{
  "activation": "gelu",
  "norm_eps": 1e-05,
  "qk_norm": false,
  "lr": 0.00126,
  "decay_fraction": 0.782,
  "seq_len": 1024
}
MLP neurons of a small language model. Each row is named by its layer, matrix (up: input weights) and neuron, and shows model dimensions 96-191. Each number is 200 + 40 x the weight over its row's rms, rounded and kept within 0 to 999.
After each neuron's rows, "fires in" lists the words (lower case) most often at its 100 highest values on Wikipedia text that the model never trained on. A number after a token or word is its count.

L5.up852,220,208,175,219,208,259,188,186,188,190,213,186,154,179,224,209,112,156,264,212,221,235,224,266,205,158,258,246,201,190,199,191,199,226,321,243,220,200,206,184,187,265,196,198,177,212,303,298,189,190,165,222,230,275,161,213,158,237,182,232,208,176,199,287,230,117,80,175,128,213,185,199,163,168,249,180,227,238,182,157,180,178,194,233,203,258,138,175,147,134,171,200,156,198,171,202
fires in: "and" 96

L3.up13,179,286,184,159,259,160,184,281,220,209,273,165,214,165,144,201,137,153,229,264,175,173,213,220,172,159,139,221,178,222,186,206,175,194,198,142,248,133,189,198,201,252,210,227,190,233,207,268,178,139,204,217,264,194,221,113,119,223,241,180,195,143,234,200,252,203,192,186,164,214,151,180,200,236,226,164,216,200,151,165,220,233,207,292,210,128,225,191,219,228,241,286,257,192,120,197
fires in: "his" 33, "a" 25, "their" 19, "her" 18, "its" 5

L3.up1012,155,270,183,132,249,170,218,234,220,150,319,174,156,181,213,197,235,215,262,200,220,179,226,229,189,258,177,222,214,228,223,215,199,199,207,183,234,237,198,267,180,205,216,209,183,211,213,227,207,131,140,185,127,153,231,268,159,231,235,154,245,154,156,219,268,205,189,214,183,176,107,229,82,231,169,191,197,207,202,249,275,267,175,264,111,148,230,175,206,238,195,239,163,257,178,220
fires in: "this" 30, "on" 20, "a" 5, "is" 4, "us" 4

L7.up873,251,250,220,139,205,261,198,246,150,219,177,211,195,124,218,224,70,200,293,143,213,291,242,243,207,157,211,184,252,212,248,207,218,191,260,231,174,191,205,189,149,291,155,223,247,188,180,257,172,160,120,255,230,207,239,124,181,196,168,205,282,250,229,218,211,154,159,237,127,163,185,261,162,146,281,159,133,193,239,271,239,245,267,149,150,215,150,152,202,246,265,233,167,159,198,188
fires in: "and" 48, "band" 7

L7.up164,156,275,249,164,155,167,213,191,241,172,162,145,140,214,239,198,211,200,139,192,161,174,207,178,223,220,213,245,215,198,195,172,214,222,226,273,205,218,199,270,128,201,253,202,263,109,199,248,197,209,183,220,123,185,176,203,285,134,182,247,207,143,171,190,268,253,247,248,234,191,159,191,189,182,158,162,178,255,277,134,125,179,200,249,244,176,237,175,181,177,246,218,218,204,127,167
fires in: "also" 29, "previously" 6, "currently" 6, "now" 6, "only" 4

L8.up738,124,182,209,167,227,171,193,255,142,246,198,150,147,197,187,281,160,202,232,199,220,130,249,212,220,195,180,205,180,180,219,250,172,221,197,279,134,210,193,199,165,243,231,191,151,120,268,217,239,87,205,214,220,221,192,197,193,257,196,185,189,103,174,192,281,182,231,197,221,183,149,205,100,246,247,142,212,267,119,188,285,265,225,166,231,163,238,198,192,213,177,221,172,195,154,221
fires in: "the" 27, "be" 17, "on" 7, "addition" 7, "this" 6, "final" 4

L5.up578,186,243,241,166,187,215,168,163,214,163,256,168,209,175,162,226,133,172,223,189,182,277,267,168,163,238,194,136,200,210,166,193,253,227,167,153,186,235,204,201,110,226,193,212,155,203,185,266,223,190,174,226,201,218,280,204,273,171,175,211,177,145,199,276,210,222,241,226,225,247,208,202,273,229,199,170,198,232,234,217,216,190,194,274,180,186,181,188,210,247,190,197,219,198,194,203
fires in: "that" 34, "a" 21, "which" 7, "his" 6, "film" 5, "ft" 4

L7.up846,228,209,259,158,200,239,211,213,243,145,273,135,257,190,180,233,129,122,277,202,138,241,202,165,209,219,165,206,102,228,148,216,219,186,216,171,264,186,210,192,130,209,193,212,184,202,271,220,190,138,231,240,214,153,229,181,212,189,246,251,197,233,178,211,164,200,208,244,221,211,151,228,213,189,218,159,290,236,193,165,168,249,156,221,214,203,156,175,218,152,252,232,191,182,134,148
fires in: "the" 26, "his" 25, "an" 24, "s" 12, "a" 6, "their" 5

L5.up1016,212,237,237,164,155,236,170,222,241,147,180,180,173,194,147,214,123,251,228,151,227,257,193,221,191,129,248,216,207,176,184,187,180,205,177,215,181,267,242,263,184,216,270,216,195,212,219,254,198,124,176,241,264,252,202,246,173,187,167,242,294,166,199,202,211,161,144,220,102,218,195,318,185,143,276,176,216,217,168,178,247,242,198,187,283,219,164,171,211,209,197,231,159,179,198,190
fires in: "and" 94, "or" 6

L8.up173,173,217,241,179,157,227,271,268,224,151,153,200,175,219,267,187,221,236,227,198,194,170,209,175,223,152,129,208,200,217,184,196,170,240,202,169,246,189,194,238,193,182,200,215,203,174,158,261,192,220,155,216,179,171,203,129,257,238,185,223,252,207,134,166,250,192,154,209,191,177,206,140,131,251,199,153,218,264,171,231,217,172,183,192,222,155,205,148,206,224,232,240,149,206,248,218
fires in: "to" 82, "for" 8, "without" 4

L8.up421,245,205,246,234,86,133,79,185,186,140,185,195,260,216,170,282,286,211,197,146,157,195,197,202,174,272,169,226,129,253,187,271,225,216,204,245,221,146,233,208,188,234,200,159,128,199,198,215,224,262,182,268,189,180,273,214,198,148,210,166,141,153,183,274,168,249,228,207,163,288,210,151,147,206,250,166,218,241,172,128,217,200,199,219,155,203,173,202,236,107,257,179,171,273,172,200
fires in: "northern" 18, "southern" 15, "north" 11, "york" 8, "countries" 6, "nusa" 5

L11.up857,110,263,201,173,288,235,110,285,244,211,204,157,189,204,191,206,184,247,244,276,96,152,184,237,161,238,222,122,172,158,244,225,191,183,157,197,174,253,225,172,171,200,192,200,258,205,195,190,179,153,194,209,203,161,134,274,248,169,167,227,127,251,214,252,180,258,183,253,183,244,213,295,190,139,180,174,154,185,212,179,196,261,224,250,195,190,196,122,203,220,216,172,202,125,234,221
fires in: "born" 29, "in" 19, "international" 14, "addition" 5, "age" 4

L5.up14,170,242,198,123,223,203,127,188,198,198,285,174,152,184,187,240,244,174,205,246,117,212,285,155,199,298,252,225,135,175,201,191,303,207,149,156,174,259,193,262,212,276,192,182,208,228,183,180,224,232,214,179,224,216,180,194,178,244,167,183,157,178,153,264,221,246,235,250,218,195,191,307,192,220,123,157,194,221,248,267,132,220,205,248,221,116,223,159,217,166,173,202,233,137,255,224
fires in: "born" 23, "0" 18, "manager" 5, "international" 4, "series" 4

L5.up165,182,241,206,206,109,135,190,167,238,178,272,199,233,188,167,248,196,218,218,210,251,214,181,239,166,299,160,221,231,216,210,201,182,202,225,191,218,212,191,169,160,247,207,219,236,237,224,261,244,166,187,260,168,190,223,173,214,252,224,256,150,152,172,263,165,207,229,214,193,265,243,256,133,239,232,187,264,215,146,170,166,253,143,170,252,269,181,193,195,139,159,187,137,169,157,173
fires in: "and" 17, "early" 15, "s" 14, "an" 13, "every" 6, "new" 6

L10.up765,133,233,242,192,245,108,155,212,237,204,181,171,188,189,175,183,268,190,198,238,214,229,228,167,204,264,268,211,108,160,174,221,216,157,209,270,228,256,224,280,225,289,127,196,291,170,217,258,156,236,259,239,254,192,222,138,225,160,243,132,183,230,201,207,205,171,218,231,170,155,159,214,203,181,211,189,215,282,208,203,207,181,190,293,240,163,200,189,176,191,163,183,192,191,192,198
fires in: "season" 18, "club" 15, "team" 8, "championships" 7, "championship" 5, "born" 5

L5.up199,209,265,191,192,182,221,212,253,215,124,149,167,191,187,199,230,199,111,215,182,170,124,222,269,255,164,243,145,195,206,176,179,182,222,309,155,130,202,201,232,177,200,218,199,213,266,176,249,227,204,207,245,209,229,185,217,181,220,151,292,197,174,167,200,236,160,224,215,152,203,192,244,274,129,169,194,267,176,162,130,215,234,183,227,241,183,199,159,258,210,200,259,202,144,152,182
fires in: "or" 48, "run" 4

L5.up694,166,185,234,194,213,250,228,243,252,139,216,194,132,193,251,199,178,131,237,270,77,247,293,178,165,168,234,189,177,208,148,159,168,243,239,201,208,236,212,220,205,197,191,235,284,208,197,210,129,112,152,241,221,192,204,221,205,243,241,189,246,164,104,197,211,191,187,221,258,260,180,189,193,219,188,197,199,249,180,160,185,280,190,239,203,136,220,174,183,256,167,190,165,221,213,199
fires in: "first" 15, "by" 14, "new" 13, "4" 7, "to" 7, "0" 7

L7.up682,162,252,206,182,144,190,47,156,250,174,228,129,225,261,126,234,229,186,282,199,228,191,236,177,227,258,178,241,84,181,153,240,197,224,150,284,238,231,198,225,216,193,202,173,213,198,205,232,207,158,220,218,192,195,251,226,213,155,157,243,227,143,223,244,244,240,175,246,133,271,267,147,191,164,251,157,225,207,237,179,160,191,174,239,233,260,249,212,213,146,231,217,172,264,166,197
fires in: "northern" 18, "north" 11, "southern" 9, "county" 8, "original" 6, "nigerian" 6

L7.up671,196,253,235,141,194,204,177,173,256,245,195,195,167,155,112,213,188,162,212,224,169,127,192,188,197,168,201,222,198,201,266,230,111,229,195,200,210,199,202,182,179,238,253,202,233,202,232,201,193,217,153,227,158,263,185,253,242,215,167,281,203,174,142,192,172,269,209,271,114,122,200,221,103,147,186,154,165,252,201,177,167,267,212,170,221,157,214,142,254,186,206,232,250,141,243,202
fires in: "1" 42, "11" 7, "10" 7, "12" 7, "15" 5, "13" 5

L11.up160,214,265,157,163,192,192,203,201,210,230,238,197,228,112,149,170,198,195,226,252,179,206,191,220,200,259,170,178,225,210,246,200,190,212,206,240,235,235,234,211,146,241,213,173,157,160,165,177,140,206,212,224,145,252,179,213,309,178,164,294,206,226,219,186,167,255,246,229,124,232,225,220,76,182,237,173,184,264,160,212,197,244,150,180,230,186,177,126,212,180,249,197,306,196,197,196
fires in: "1" 44, "11" 14, "13" 6, "10" 5, "15" 4, "18" 4

L3.up257,183,244,217,126,220,205,109,244,208,179,241,180,231,167,153,173,207,209,235,195,226,126,222,192,199,187,191,189,216,226,185,202,206,194,226,279,221,244,225,216,161,218,227,199,197,213,275,169,227,189,139,234,182,187,274,221,233,190,236,216,242,184,186,221,236,273,138,264,187,195,210,154,113,258,253,167,200,225,230,207,207,207,190,203,136,145,227,185,200,208,218,303,165,260,100,227
fires in: "s" 52, "this" 30, "is" 8

L5.up484,164,234,219,158,249,187,225,200,253,155,172,178,194,209,235,222,225,177,196,263,121,205,242,230,150,160,212,153,120,207,178,194,215,243,251,234,254,199,212,268,211,180,223,195,237,274,214,282,181,199,164,221,131,161,198,158,256,283,172,284,207,161,140,206,265,180,271,226,160,181,223,232,193,228,167,175,165,230,248,233,120,223,177,206,170,224,238,196,217,194,172,201,195,233,192,202
fires in: "and" 81, "to" 10, "he" 8

L7.up206,209,223,157,194,158,243,246,245,284,150,251,175,78,172,215,198,234,240,172,275,275,200,179,185,173,192,183,224,170,212,207,175,192,217,176,304,173,166,228,218,210,208,232,193,159,203,190,171,223,140,241,213,153,173,206,170,224,259,269,221,190,192,201,284,233,162,113,241,187,215,239,184,186,211,232,160,169,323,183,193,205,228,220,161,187,198,192,206,232,249,170,199,197,154,172,208
fires in: "to" 19, "into" 14, "financial" 6, "recognized" 6, "early" 6, "following" 4

L8.up961,189,336,248,134,157,170,220,204,273,172,248,205,151,203,204,181,153,151,219,185,212,192,227,206,167,198,227,169,93,222,147,172,232,248,240,184,205,244,194,187,215,242,195,180,263,224,190,224,259,176,122,199,141,216,272,157,217,257,170,292,167,190,231,209,207,193,189,232,197,210,196,190,182,222,167,173,182,262,163,171,169,251,168,230,194,190,157,126,247,253,234,228,227,233,233,229
fires in: "to" 17, "as" 17, "if" 11, "without" 7, "by" 6

L5.up261,258,201,198,116,177,159,191,248,245,189,270,176,185,154,207,188,106,188,240,221,152,138,256,168,175,282,217,266,130,217,161,187,223,196,207,170,226,200,201,203,188,237,201,214,246,185,234,226,221,164,199,201,189,184,230,241,183,115,248,144,170,188,223,116,222,223,255,208,134,220,107,223,114,194,223,175,196,210,222,164,228,245,211,339,171,158,164,171,213,202,174,255,221,161,203,142
fires in: "not" 20, "his" 17, "some" 11, "their" 10, "its" 9, "home" 8

L7.up832,223,261,280,208,178,213,239,206,206,193,200,148,143,172,206,194,173,135,186,189,194,253,334,238,192,228,257,244,233,111,206,216,207,225,188,265,179,217,215,309,183,193,234,148,246,206,229,258,197,172,201,257,85,234,222,228,231,167,169,199,242,137,163,187,184,184,254,194,200,217,178,171,206,84,197,191,182,269,269,269,142,186,219,264,167,158,215,167,173,172,226,233,226,170,204,192
fires in: "of" 41, "only" 12, "now" 7, "along" 7, "among" 6

L5.up176,189,222,226,178,258,174,204,238,190,158,207,173,199,197,246,211,227,221,232,187,191,215,273,151,137,230,220,203,179,240,158,221,226,225,261,241,194,174,226,259,155,216,196,188,264,186,216,210,204,207,142,238,116,116,263,159,254,186,171,145,168,211,153,206,169,242,174,267,171,156,172,269,156,259,172,192,220,254,226,212,193,253,178,178,205,142,151,206,170,194,207,288,258,222,151,228
fires in: "this" 50, "his" 11, "history" 11, "is" 4, "was" 4

L8.up937,184,217,224,221,102,179,99,208,224,131,246,138,246,179,232,239,182,201,195,223,158,155,229,194,254,201,260,187,229,200,224,214,240,253,250,204,124,251,215,208,201,255,204,213,133,209,177,170,197,238,129,211,179,183,288,169,237,166,179,189,178,85,189,184,154,153,171,207,202,191,236,140,143,252,152,192,235,259,159,224,189,218,244,210,214,160,162,168,204,156,249,181,260,246,178,278
fires in: "of" 46, "from" 7, "to" 7, "ukraine" 4